From a checkpoint of a small transformer trained on Wikipedia.
Size: 14 layers, width 448, 7 heads of 64, MLP 1792 tanh GELU, vocabulary 2750, 35.3M parameters.
Architecture: LayerNorm before each block, learned positions.
MLP neurons of a small language model. Each row is named by its layer, matrix (down: output weights) and neuron, and shows model dimensions 0-148. Each number is 500 + 40 x the weight over its row's rms, rounded and kept within 0 to 999. Numbers have three digits each.
A block is one neuron, or neurons of one layer that tend to fire together. After each block is what it responds to, as a language model described it from the Wikipedia text at the highest values.

L2.down1441:535434489512426470435545582510524533542497566465429420515600474486501491502470533401491502605482369473495521545490435516512476477510562474494430514529487544512502487538493461486505462457512420550483409453488491456432512501462542518543515547470558548520485479537543490404540454579441602532464509544461513463508487537479527511476470510513384502542518411492520500530502530497478488555505464524424472469526518536530581542491527474497466394484570503507
L2.down1498:471494521511456534487558545501460441556482481538431510543524527448476509461494526482501533491446441489625490449490536473493482481504568522495462489551512494535465553485463519432534476483516461537427436493491525490447568531567469539537542584474520508436480542475455545489446481560524558546533428475495535449518440453530550508459503466499471469456501491545499461479592503511477551472516517518471475467543491521467480467517459480533456402478536465444
Noun-completing suffix pieces

L2.down111:490455492498480555505517577524577501544507542487466481531554593496426474436457568518505418437460526568489475570464474546554492515485498526500521483501429517577613443476507498410536476507587517484449576534486535440509486577564525581481502495499457501473499514529489553515493461487520449571481535508529519444540502499396523494459525471489509504500484519474566484563502488464463521491498467518413500487480543485490483461552491440535462450468595462506
L2.down1093:555517561530478588509536524487594586473531498476483419414508527488505375479450567534600499504523545527557502572435471560499431492517479494551511530488421456536464575496481476450472452487477478412489526523480563471543496545466500508513520475476420483484402549472516571464479475559599556501468527503457537498495541492464495524473478531516537509530476523496561520496486401524496495503533474534471491519407529499460485441523550468527506481439513473479
Closing parentheses

L9.down278:482487603468488550596501536483490428446554526505504467462448485516492501485489433529501535508508482431431530512497535490490442530500502551487527472573463492458462535556505521493585475454495520529436542431454510469508471532515494579498532506501595421522492526458437589424458519497528640524480471452534504523515573465467500474510466488453544554517530540466473485466429507473447477389507455499532483625453475444509512532510507546496500545479535453480
L9.down886:493509617522473494477501516530481533507518495549507513501501439440500490478505468538436536495496541471523449535467510554475492490491530433496474528459511487515491565516503520456466489523516483489486488476533470523440491569556464483457504389464560495487469531601528459455544519497492673521518490490483549407414540514442477500576476545550520577508502446438541469485484513511512490499450495496479484527520424430460473562489571550512485479475520461432
L9.down1312:439416518476543448432559493475454491491516491541414540502484506540536544445517450476471500487515536418544531488446454571513502490546490484529561429500496458473541518477453557466552513512475562491602505471470509555508461573497541480509499447491505475463476438535485590475492482501508592533544511506519526494540525478481544479476536434475496564511495492520410468505455560485467543471602569506486557520452562427531500516459465489523437566519505471431
L9.down1447:506553612517474512476536518527476486501482489504464552462525487467505498460537498470478477488481389589466472493488430476547571484420507461489480451489468486547454506517487424499497532491491501517544538481487440524556513509442529555539546469498510544457451502561522546456508436529580547504483425527471542543470466453406524502531565495509510513604502422443507576550383510550518493414504453436490506494615511514459550578509435500514426509485521462534
Clause-linking words after subjects

L9.down321:450561581493524557491595553478479540486541512495522401525507516545485524487449470468507476582510504429520538610483519531462497479488472445559445526463505498469531529552521512487513582414527487478465514440574557526534479473515454471472457421512483543559422459492433469470421497490489505477566488489516471516515503432490482507478523523535496465457514444564461503556457397507466464554467506468579492449477497501462462492489529500463532489530541469465
L9.down1434:393584554558537515517446536489445517489526464559514451547490507506459561526483592418508535575428390515410462478566492601509530455481535521459420533503524494492463472466518456522488450478518484517496520511522422481537545490497530549533526427525494587495519527513488492496482492493541457520514452536573482510489519479438456476538572521535465528490556523473568488471481511477464432551456455498538467516497473450499531569462520420492472520449454521455
L9.down1543:422452585467463454472461507561511498447473477549486511480518457546516506493536471518450527560495479522445497517531515450476398470481471497534456467511469493539506513544488547447489599501463544464517457497447508508554503473502453475502537458488496533509494483467509500409582525472505572510523546479476478480462516499520494432513532522454616470458481469512560470507494529517452485523504450460499450467500486510443497538498543530491465476498457513444
L9.down1680:535434555539492510479555524565464514484449500561559475478560505545527505492523498529548506465563537487528487495505546491484531545534460576488580475487495564432472584563525464464467483532567529462500554516448491424490509503464490459455548485443498508548503515523430595530392497516534477535522490484536541519521608498507415568459540531475483529582533507544452507490512506463492477517516474518498440449459481472466516539442477553553533514464556576469
Word-completing final pieces

L9.down177:454524525532504479472419494527537493492534481519472490446445564505482601573481444504560527507527528604518515567447484481517457508553510485522464424567501483553480501511478537459479542458539440479559510508430498467520500533514548477441537481516463469486536436514548488529519496511472470552510462541544412505436531484510496529503558503525405460516451532596494563554437453479632539461442523460494526597417504547481485474516489461530511495506496524502
L9.down271:499453471539511497476511432522536525442438519463445495536504484484458535476531509434523494423584581593581583517565507497493503442521454550485471489491485478472535503478543535434468478502499497502539438497473533547523483524531507490482543490474545458490502525482474486513479535514519517513497519394482490516465520477544442503507461498451533483512515510537431477479494514530592487508456515500463423486466525555505493538540439512516465525495521474458
L9.down354:536555454522514528443501488503459486495531591525485497545471526483417473590494494536389497455506496467469447554509547516508466439473466509514503581527498500464476505482518473531499537496536496487471563524493466520377550512561481441509420490473499446554544490473484442458552503469468469477513391429493445567505507491494539480525434465524527525491453434490465502469525477417535482519472553441483475497464459501475508501516521459564475503515513484433
L9.down1712:458543529483436461510507525535483548548476482591471469470575557504459569507563517495483497466461494468499473539471535511519551437554521507604511516527419566526445460529510524458512589506515571476528458439510515451456504475532455563477423455520566463506507481519487563416515548540492457515443516556568426561465529483477540512519526568521525493489504527445503512488434490505477498466502476532533514505353503433469461522552523514525557530487458437543
Plural noun endings

L7.down209:449455438564533501504499527500490521507539519503510532495415536487454550439519467466434527445464561501552536467518499487456450507481498531505532474550492475511465482480518518428527408512535506489565542436472469477449515489551516460527473527490526442492492487544529481417455591489498512430447487520511485525552580534476597590506524511504504468499487575482398460442417534463528510551494466420496500537410523439530465522510484622568487496596506450506
L7.down287:460535570395536560507462535467478488452499518478522440523492441474466419491463495495507500533466492525444459487524476593530525472552529618496486483480534546417480498490563493478502461473504508532458459508494434505541545495537483527436467439581454499573505482587555503393456585487516533502490456503499442452490434503459459557431545480523469518503505491512497484478511523490501542534414570481544461606557455421522503453529555543513527477523511451483
L7.down325:454517519538474533591424523473520512543385446483455561508490517518432469586485583520446514444487460424463566445500520522469531450463527480547573546511494482414534539522467540501446487450550467492434536496513524513467440485567497563476493439469444455472547439510445534524506497472519453468441543458498483548547506469555466516435512539537522485500527542503484512450470523485545469497522476430478539500577453526446515504538570508474490519512509550460
L7.down344:414464574487478568612517567458612497459515458434460431552497553511438488473513444526496549482485446494457455456540519520509469478447512567493501558501626501472449504492643514495500533445427425510537519472409482569494437476489517529566489511498545494496537455559453463514501555501462451520542488571506537393530531518451493546489478513555480555506442520543439486500575530518465498497483422554383526550450488518546434454464548529502487525498532470533
L7.down643:518445567561499509520554566499451470527522520467536485489452507477500454502526528497455560413464502441464556496554487531451471513518464539468528596472443470490428546528512492491506492502492473477442508502476529529479517540478441458466495465472494515462422483442504525593469540567436538536566507476503501462516488567488456474526441552573468542489512533495490496480514509518522475490540461526475537403609472485445542452517553473511439509413506546531
L7.down793:465426491511445515538529547568448485464512494534499559476560463469456471471588491591517512457523407533474476479490496557515441470537461495545479439444516476477497526453485528465485552471429441492476526519505524507560407482539509590498495487447503511484453502436470582508557556471483417544588525534540541567432454559501464469520490534501518490514462487532545474561519472451489481556445523470481476476478405505491466516424464532417512529513515480481
L7.down851:456547469489498514469467521533494571551457523474473465522438472521588485498470419531629530510481514532476522542497528555467547506472546509486602505532444469439437474508487481547500556551473508455475533504520496502436485528585451520547517467500502491466505517532475496527553468536542580517435541509519526463545563535400455557490515531466478505494528518540446485508439535465565456553412495493457493493487540538477441391573468466532452522487410484464
L7.down1297:529575519536484550505480549462452463452539474460555546557421432457545482587485513523439537486431465469477438430540528573463452534507552428477585465500468450482475528517494471498480544552482476504487481527472423548466580472501515459467479521493491495469427569474463472541471515469473437467546473535496531433523435482536527496507587519527551468542519499448504499451473486499512536512558520555414484462494433403521516550466487555480535505451525441517
Heading closers, name endings

L9.down33:436476419529508513501518483573479518539469567520451462496449444487615486471521425561482521492519464542509486580567451548423534535525495489472583442440482512510481467508538491547504566523453489534530554438497546540562548556541525457521493469443526480491425513467496499466478426476497467470551507491492447571427479467538506535451523442509525486442502466437539507493448525493502516492544534443503491492466475538457537511547491470475504451455477548512
L9.down103:466428524500497545376584509477437461499474511534471544532462512494528510526558443487521560517457496491575558496503509525489461465589479445489540469484515552565485507514500527527482430502484518453481415511457479463515552543538495466531522538484524535552525491469511529528486473484467470574480510526498514530534427514454515534575501567559521460482525488465462471522441527510491521520469536537521509547514561539506473481437414515526499497519514545547
L9.down250:511524474500497518487489469528494524535483528459537504553503457483682480515491303518492520572515474531537477497503483517488552528471484462510636479533459504532493542504558480550548501482462485507459502499503472509464504540498489468504494524479465540523520538544481532504511451493540683452369503503499517544479536503485514563513477479503512507508532431475501496435499528493497421546473501514529488480512525526550455465561502528506522571521419713435
L9.down431:478482452483533518486524507446482465531584486539512483496452461511466503494527438573512495530499523478534525486496492465470512465471480471479529441478467488561540466531496468547550472439498452485567482496547495404479518455557513558519494569455522506549511540496534539443501508541498487443436452536483502440543498488472496476512490490461540526469490432516509480567452553420496517492495479405536480578497553504497543485487450610537479436614490441481
Section heading closers

L7.down220:464482535526529453464441476471529537515432397501533378526571486506521487532463514523498569515473540542514551546559507510454514541427515533499421482495606486467567405537472484514513443520484536538539454503482488520528519458452437534484502493502503453487442440475487533557518515466518458445501564403483467494578490496489606471506455532504501512491508544526505518495451503567519484504523441514570443499461492479453499435368468513460522493458538476492
L7.down451:469496511527549459452483450431468501546445466479472510535477487468469507508548468528510504489541525501499467501540464522554539469497488462466489497564501490486440499447497485515483499542455523579485493512492513480436536556554529523442578502544429511555579424386527442456510481504533495489522455451444484541503482548398498497566526480511550483432539469384450419483498588480464521517424512444475480524490548516445515437520527522562495480547511518466
L7.down847:493560539502527439505529495521472567419447435513461457487444424464621464522433570470495482569520527446553489467488483550410545507537541456530525486487489504504516468485534447495574449454513508592469471456476590559497394470523487479517577490516472464518447497530493471500520492504489496571510481478441467545587498453485453515452461531570485492496519513440504481552505484471463440509567515544508476511559531444517500493454496490492444443554502465481
L7.down932:552478541516517509481509459369486544488474541505522480572463457484507488493552501564455627485586542564533504554535543495586473489472468466505545508471512528546479507443461532511532445473474532562514481477519478571470518536501499526419571480465489502477513514500506470478488538469565534508423500517503516499571571517535462477539551527532480474469520426417398502470440525495463480478492448463506460503525500489507532461440572532486452518503425518440
L7.down974:536566524529512561507503493569487491535530491488463458490498508484572507455376522583495517531481508538526450472559557534533519527507483496476444553493504557506421490516481439492513553487588523483410473454478575523487523553536531494452497482527452479511492551483479446462610515550476520449495495557486435496542488542526515504417488520467528482464510542498535560498546520435533417524486516505555484577573473539532428479511599489452437493482440481445
L7.down1472:471488526498552492514588537525540526531516475456474507506523542512453454548572456425456489467478523535560501466451495528499481511488544458440517528485521454509489515496495435443510486483509517533479518508493472468485450464490532560560480499535527520499466504546519527430540559479524506446479475473555477547508524518537488533488527475547512569392523486504474503528523514492472449535486474486492508554480498551496420454536497478480447500545430469504
L7.down1728:469604491561507513411511595518483486491532502467497557535527495480549491479467535437514376512483487522539482559472478538503593494523531505538598491518489565530515400518490466441452508480400447554491449520539563479507566471497483506522432421439532511502491446498420536537509545580531509494502510513487390563515524485440498533428496525434497418502467431533488525546491504467513500455444520451516510494514472496542481553515477495576467461570467507415
L7.down1775:489528469528555571505463519448454522512519588569539489574558490490543464530517499460547409475466518477517579457504443490490479512576517517495510418446522534529570481495478462509503507514459455504441483471544442458436442515514553419488511459489500493495473509529531474362484467539519505496480515467505559520434399471444506470439535524503512497470522444521485407531443518486526486507429538509578506497526512514456519446491462496543501466523417499464
Year-final digit tokens

L7.down222:467531454485488507538483497530475557544534509464371430518437469521484499499498482548596549561514562497447516584527471527483469465442535482400587492437519576421523476524469494540460457496579526533519519430484460495525460438532463474567543514548412539459475513413504511591475476544455472486574496536465500511508461515451531480481533533485447532439484534468451519561515504513526509574531488462539478504484486513542476455462507506452463538518437523596
L7.down434:509536483549515533458545458501481515456530470503580486560511491574542494408537535492471553455433512489481527481539504471542452530549519474526426509513480517508454445494436501475534532420486508591468531500441451555561457528564481474474488525510515496499416523536535505486460509536539509511502506429487447518510466548599449485509504489398450491504477522537585560468519566445448570483486500502582502588573459487539541486550471501449490544510510457465
L7.down521:522587490498557482488538531496567452497465561455432534446452539458477501498582455522515525451492480491531460592459505532436531521555533427422527483485437481490516527471517501500497546523524495508490505458484543529557516530535497477506491524439543520526504535499487481498408446405514466466516495435536618510462444518500527408475500473495611502504513519514476492501521501475541443488392564424499510520451472467508487467495381510510592554457484519484
L7.down808:456573462550419485603550536521475454471481520452555503552489477512475561547538500514474549478507493465519524561540565600474390527447490502452544520543492505521500492543467497505523516399463468517468591477505425498486534457521484453489511472445545493464442534508478466545451526508490495475500507511413476508504507555458514423515463536521493550389514440471493461495516477493505437573499509502480510504560424580453441514425528469474509507568526485545
L7.down820:561517478483444441573575518475506526535523504476437481489536496491376462504565440551526524522543523486466473543589509472474463497506502520480530461477477484488492457477542454508516512472544463515529530524485501509552492477462482471470468497501523559454542473436469540515542470514520440480467540510470570493418444374527507485515529513498526501570428506567469504571571520517479528560504507574453573505521441386477550553514495486475485518451495554593
L7.down1168:506540485412465487506497525527510507485518535563603543478509461470410420471539536507461502503483516475547478527563565514482507541474565540507530477473549544469592497433534485499499512456473408485477560520526544500489418437423487491488510430483525605493543519500495503539515524526489460498453565543537562474475493480418434595467499531550520525527480520482522491497563553525488506486420517475472512439530508479491471555550488507445525526489464449489
L7.down1465:531516520533627524555492568509448525470479515527551519500580481543505464518521532486513512460545520546558463512435462493482540506400540505443542529579494473492463496503461539501532555417516526507503509456544472533491500547500493539516520436485535457438507498555486494433544503568470461431509524509555467466489550491567514480519496455495511480463508491517531450504455482544501475446441488539497451513484501462503511499520572488471517515507517494509
L7.down1493:529486523409469492587483506523447508530525541506523491452445491452487512523574471510491509460471451451492539532482454516501506539445496464509570549483440496446480557505514516436494515479450486571501559520518508521586498490422471483506540508493498511473417509434464602472438444459500413501483376509451544538517492476518451508515508549454488415468544487532571494518485504498465507610453594514528557498512506541516417514478464454453488529480520518485
Mid-word continuation pieces

L9.down399:537551503506541489481506532543519457470533601586518525513422561474435508429553555592493459464501538495505508528549476498463552436510512475462627564465513540518493510529523443447472566477476547530481487496488519441453533435459569439489471464521502541487517444508604499497498493604446373442491472481446450501454511442459475464480548512441478479481492522533524546478533463464525525535503524475438494489469540546523496418495506422491490526590512473472
L9.down432:532524552542537464523545406467486498467513510499490543579484552542486481460505473502475460496500474490469468586440503556527527457513567602499532444524446483437492521518511461461454454470547499529532476480413548505505497532424504530496525524481495507534570591480563471481446528609546414529484534498503465577515500460506523470545469473457535477505510566512562455521477598417450503520542595509490561450466467482475501462512519522518456473444549468538
L9.down638:428467514569531536500494508558555498483480543561508482459518503504478518504466564477529449527481452501499484507542412466461526423458537496588561500465416557472513452444448483546500462482556571444528457496458510553536459520515502548464469418539537586508486433456477512507463514601471394489477498507528509499484465478448562475454578556497466479493474528505534581467451502564539537551474489468525511456359509474503450451508516439501580460512459531528
L9.down706:545490506520491486444524435589551469491535507402448507463460478524548513468456496433526405444549503527526470518445450494447406482418602437445448517480496504521525516518469593480449488501483534459491538530507541508493562506545477527468508529479519480540530465543510463528511515529536505432485527447434498458542500529543404470528536544544497479486485514461495475550469465459479533554539547567478565512388542555487565475535476514521516490568491573457
Split verb stems

L9.down268:502518572535468517509558484484464545559493521529539529492534494455528473565535516496502511523573428607550519576504515456507504549522449535444497418523519561493449472505446436457534479541455493529427545532481464502500465462522432481460457505514480501414544492471468473499553538568439555495467483506473497513507526514514514541491405477446503542489498475479435549410497504550443469545538489454461441462573435489467489532502578528475448566493500477477
L9.down1440:455455510532426471487496456493489533508555435540510487492466410517536502471509413613524529517561515469533543533473538481588461554531494536425542464443510516461534502500439517514453505514519538491519485507476542477484522509429441450468472551462519418396564442505509454515520482517521494467506468540496545482440536563505555501488494507421493496482514566528430526469423584491439499436592518458474509542511493456493477439490561501544538526520564523530
L9.down1682:450531554476437483562564515521489528510567578533511495469461490498496598478523467530462476478527546517462522570531521488559547533523515468524478556479511514503535498604508478535504503549476513428502473431455497475533530427441465445497493627548509372465445536478500522504516463496496495517478457516527500443570527535489545513486463473414558547547487511558465537531462469423441508501546465420503533541561475534534454451450498508408457477502511501507
L9.down1705:537496568514430465498529482497497482513562519504520517535440547480523534442559399582398532481506545493432467531573538453506460561453546546456553519545516466509477552508512505497473552448487505522525512491455561472476494481480492472541380560526519492466501459547508450508504452486493450412492512440514522518491601533495526431565520469525493549497522494491485524432511510436503522481531477466418489487440465485516499455531545530534545548549515627557
Finite verb after subject

L2.down649:508513463488500509439531538506508468557439433461488494491481445431494549475494495519512523461553508531532472523507511493442452513446509511528520490418492474575516479528499604496473525487534504568497526493501515535502507487545492471498563504524547475526490473487504461501456526545517547594498527528542469475513494501472439501537438472529496518547522434417548435531506546511457493391494558460472474495464543511463502561500447491493561517535502461533
L2.down1580:518490557524487501508508511542471486560524434484451574442469554463557508446497517479521550514517437491602402494545571473487439500483495479512583502508524485521525495541467450453477502449574514470507519495496455523524545468508488487572546569522514453525450530544491530522433466558528492546506486409527569516438535429457507512551449464495391494473561414430507488498552521511474498504471479498447499476464500508385507500532430537458547536570560453528
Date month names

L2.down366:524525488504446497436506489539460429520567423517504533479428483460543486448524534487482475471571525515513533533493482463501419352478507436469531509443510523469538564536417535530456504525495593489571464458498516516548524488502447516407488535545485478560539495547545564494524482515523497513479496481491527460482466529506504508442439495502492557511466538514445570522455521515502487431481386491485560493493577525431509574414541479544535462514539519526
L2.down1167:514455508459516503498469535475518541483533514459396475428575446460520483436422434513487482507558586482570502439521519559517460434448510505530517544474471532477515581478480461488509513469509528512561485613521492548458490516450514460487520490553465501526542544424528551519539503579422525458477544493495568498511575575494534513453556453522473439482473468521526458387485507497535511492475534480494451527515524553528515495543476504544467481506542498478
Word-completing stem pieces

L2.down610:599513491460487525479449509481473506487481496448513489531534546488465479480495499552579402480412566553498493464485536521556494474536473463472505528442464510458545473437514558502520517499477478471590493539462492449520480519455513560452488577447521560472449492589520448481501502514530523451471470508500510487513477506533522560528518487520502462498510456495473491537442465515538499492558486529510533512473492433535468501544503483564441526511464522496
L2.down1468:498475552528555564544441493473539485465421505520498519455462498590592452463483463547486507462564505485518532533435508516460532547497459507465530520515512544510478440534543457501509503491498460492528487507472510511455477526471488520491525507412482455519504485499513526479495597470457488515431464479467474521524494509461473502504487512556506498497452506503481546475417486459494446538486522490568425496495554447457488416491517501516490548544468501490
Role-assigning "as"

L2.down185:550511426554534533507562492559516462492460560471476436522490472580448533420520549514402500486595550571525476503504540507556444470564532506497550571399476523469496502491544569488551458496452552487486481479525515494464433458479539482506492519479475520525540516498487482522455535485579454492347530457477559575467546447508546522455499447502497531542515402417502577541471527505461497532541409498472486524513473526488437525548543497513513428419483536531
L2.down456:550464509569523511468497466496518516490460460526502511545498478485487528523458541449487525459555521547521521436497504514455516480502428558514507515473576415501453541545538542441450454469455472467505467497585427475520573451517555456511443554496445515555472545494574557471478551522569503495513449537493509577489502514527511458472524519434519424584507416505510534407474547546455451549455463485455424533390472410512396503504540471480549460509559466522
Year digit tail

L7.down3:433526521449503507491473535474510511516549501460425550493439454536567471483448491573490598486480523448511479399502498530467478526495575458451533506479607447528466491512512491483494541462502454465483522507520565500488458482462478490504491425428438448481412542457572557508469517499535501570443501488422551513536433502500516555513587411483462525474526501445487498466446524494516509561480542560498546481538474456504555453470549542455540552541528530519
L7.down442:515498459478540461457433506419430524513461483520439551524531480487555547509466546477498467498452457473467505496491526512608557453519564494468497480487454454452516464523484503554516515499482500531575497545485573491509517486484528534513552511491474516469520444505522503437517508429583524503545525486451463532479433501423538544485517387478512471467548472443473465547561402490557520446516494516559531494550523505446524491454560459430463467455540534467
L7.down717:500522532520578419562503563435471473516478532523467483426501444434444516544506508487507440468534559474559550441449504506590481458499529527498567522529549435501488533507430457471482481519532537556561480515484556528473520515472512440464517407488519524443472576528491457482540491421442434503501401475508486469456524534467470579505540579461469548573492493534481573499535432503463524476519496560505492539513514499484494446433482508467501494500466477538
L7.down788:493483575504523592518480434411543491532460478447522591496484522431560455481479473473467471566465532485540488525509535492442461404491520464489532559501516602495529521471426505503439459468495533555577487595499508538502450597519481485484504523497508558442522563577488439530499517563549496489441469487527564503534485523533526475540390607420425530526494431482472480441476495488471541561517464525503469447541462528483469472583568472483463452522522462554
L7.down823:505512592503492482543483431461504585384424514509527504470520493537503504473480483517586582432485518565468515571556505550587468520478575486492514485527517544475511558502468518488529471505511493524564520543476567512487503488429529535529598491515488476509490528548518507486533570428523515510459447517492478506457522514444490602444574523504442470483598493452484448490526493442464454518431516529568449531414558483422459483479508534476542547519509506437
L7.down897:491471490454519523463438522594454377564445447478490493465479544492514546465482510509477492490541520421517502479521479499488492519505556495511541539502541441528525473517515552499519482473577561508469567403516496464523482512571433474475522506405473492520461467475410555440453494431511407495467519589495461531505491502509546477554485533519484462548556534525557496537579461494506448506484472472554456537483528468503461517463444465473545543505500529472
L7.down1652:473449590522495452572418493476479525497519508539460558436450498493670533454484421469511549452439510498540478560497491463489555507532554530397528512524561484479505516437479498507502492532534442474507488441482444558463497470494413486506496537430523545460459467527497446499453443474596548496501499501520452495467487482443459531514517459501492500497483419421482534515514516501527486520534505517470491457493554510476473494448493643542529528539518512508
L7.down1771:499573533461517441489529444500534487527568501484510513516511532560486503475520573504517465441575587443577543487469512550500475463550518445462536484486467504440493533469479536407552465441488454483486503531527443416511420510473528446483515445481476487436481565401526520473477506431525426480513549491455558527541492564521525548459514517572522588498569486481501449460521473541516517531503511506570490554475450496494475546490422397497519494586492355504
Temporal conjunctions/prepositions

L7.down46:529418537504529505571444538504443451451569432439553538527498471537441442490539500519525525462500554436529492445430521553421548482453476516495542500496549462529562579546500451497512514502431444506518552573527451509505478547438551417536485539498505462454456492472561430488577527493479401495448553516589545555469520507444526510528544603459462447537482457433557501479444587434493444539507502473433490591467469493457471535490471549466502446533429512506
L7.down263:472433492547545546567488488451457464550484511471406480483455465512459555443539534570534505501576502520461445499471515502541562463430521503519480452514482540490467577475523448513445462550490528465566482579554490496469485537564524477433472537520487557505538496467467487562490449551555445506517546456478518559471502533559472504505563483522471486491450427461494493485560609514430521497455516527562466503445532461500573480609555388531477541467473559457
L7.down367:463477517429471491508489522409518476465507516486544473556476470493483514460523499563507511516466515427519534498577445495566511479574452506506540439600529513485496486532498476520519466516429541571522481507536506391429518486469465559527456497536504573435558475521461401511625624534459462495496571497557503525467453522549538474491535515507457592475503455497464539480507508510551581423516574405523466452420429427499537512486541509477471540471539485530
L7.down1079:502419516547533562613436401531508501457459551452477504512501408480434491488545473453541501499488527484470526517541577524544490451560444522482474526519548534534511492417466520418534529479485541472489548447504477435443534540469557519460514522510546499444528537505487487471435554529511517488433461472515491499564505464501447536453501477478519537491452556512477577492552508485569483463584522476447518526459545475463520495502565474504448546523510504480
L7.down1220:473561556500552446554510438470462538449504522492471562513485526454498527537509435469507558436545520508542480524443546534458524489444508513502499526525446511544523493509488507457567524495475512413500438481499532431419474493521494474515473479541501445552496463484503574515425516525546476413529510482509462498472452531491545508521499478455487505503559534543529532440535484563550476463504527445452505558458446539466459535512455461454508514453473480492
L7.down1290:429498547455503468526467472490484468480565488487536541506516488523446501565520457487424530445549484537473445503517501467418495472536558504449468498514430494474447541480563516498550492544477515510466468489481526517507551500532470450435389532524443452509546459465458507517478483469519469452497502436454443543444543503490493511535492523503538540464481478569464534489504529529437491539621470492453500582521514526483451493517443467514565534544447504529
L7.down1497:471461488522400498460460456506524543527503443432456511549441454449539493530550463601507537464544518478486489531635522466419512548478468478491580450539560463491554522464542493543511505540472483539468511497571469440504510423434504450469467542465478540472600533491513446557517545491480526515493499505476532481469513483566527536525504514527463522498500450408498558496511594494503550507552516446471499562476546493479475569464543447477518506477462514529
L7.down1506:522474583477538631496487567464480482440528510569538520502553510503533515524471496470573512554496504514455506476496528506536447451547507508557519516456514582443499486412442496497529513519543515509543518453479452490487451506443476589471468541489529436483486459525444422537486476450550412496495493505554553497525510577533552570543523496550517489514554518513490438509414497486527438470438515529493487516491485494509548454474504574475600498488540513538
Role-assigning predicate word

L7.down265:557563569514532467501548606479472441503529466538496487477468503453456539450499488518493504539475504531506504531525430526531586545511510440472437530510528465508515503518560405460571457503508485507409571456544488502550540553422574483519521534493524555487473541470486429551466555538518433509507517541439476455508448485478526545449544437507408484485599587451525534607438480578527475565496502515498542492505527500524418452542486485475468484474518493525
L7.down327:510467412587470571490407485473538507520522532474528465532531518442531475561395509436511456497498502528497491499482474572512594526487449536578516470471525459480525505450500548482446537549482513501555498483543559509555551502502622558514570465416549461497447418536490431525538437491473459587510483540539555425425560499540398463503533448544508484526513467479534491519489476553363506505466486546451461483449448518417454537506492525507491484508415464503
L7.down876:510465432534414428491545514491521486489460473551475490543491467577461531469496453552459554533476561507451450505534472467510518483567548523503492476456535470479596536488544487521577531521494451483468564553531491557495492489508556474451510471495483491445485479529557463514486506483570496530412528519504510490448502510487541428518464511565459488487478474505506530548534555463522517484566457517548546534477498511480522608486532525505454463545441548507
L7.down1209:516486517579540451533500534450472465551454557519565483594476477503534568476426500550498516452473528491532524471510465495477499474462496529513594436479519518570537509549554532459558535514508503499504495552453526462474492472429479513435537542477459552489536479545458481559466492509441515477558501536444536539479533516526514433527455496499454497479549473476521513492499562500512552537549432471461497502409536513458429550497457394526484526508472466614
L7.down1327:518485524505490518502528476500376508533511525484493498605453437494485455488501463502567513518526487463441535497459410495469495358482532447558469485460484468518475517444588525480433506531477532524490502518550541495448564486461458529492532513533476476531494443467536429562529453550446617568462485510535568514460595465513570469510573471501447456583538496483494530556442584489453512469481465458537491493523515563521500487522521509569478507513426579526
L7.down1449:534486490423517546555473496521464569509434589560588500436511486539530485464468472482507471529525512534542538481435459501499531516562578540489541513466561430489566443578515526431594494510538467483481589425545491478529441453488483534530530426584512524509449514557548420507604490489432471506485460477477457511498464460467552470436509533545486448577469512506451481490485471529516453539488545606484503475455496525491540488503443502532477464459530471469
L7.down1569:503470519549486519446571553532523580459554507446485489561460522413496445482538473526521488508500490489477462490461442464518445489438582572472462477518566549590436486510559501509452489482487491516490498505466511538354485518491488528549459563551530580524498547426445464485482518535508492464533560523463519457513471496549543471515494442485485550485509520465527510502572529484564510453491518499454551525453542520489549495515494509467408493515543513541
L7.down1785:490555578472546464536491547475477496505540518465504458512489518478491561513470457495525476564482497511494567406483496530502452549476493506624489541547500449436507431531499509433538538507441429518529531470465443402523496512525474556537487512444441424486496473524483506485462502509543501521519517514504512485568466471525465592548549503461388484468532509518452435497532492481479506468428481523452534451474468523511453538477507531542562515471517432575
Collective group nouns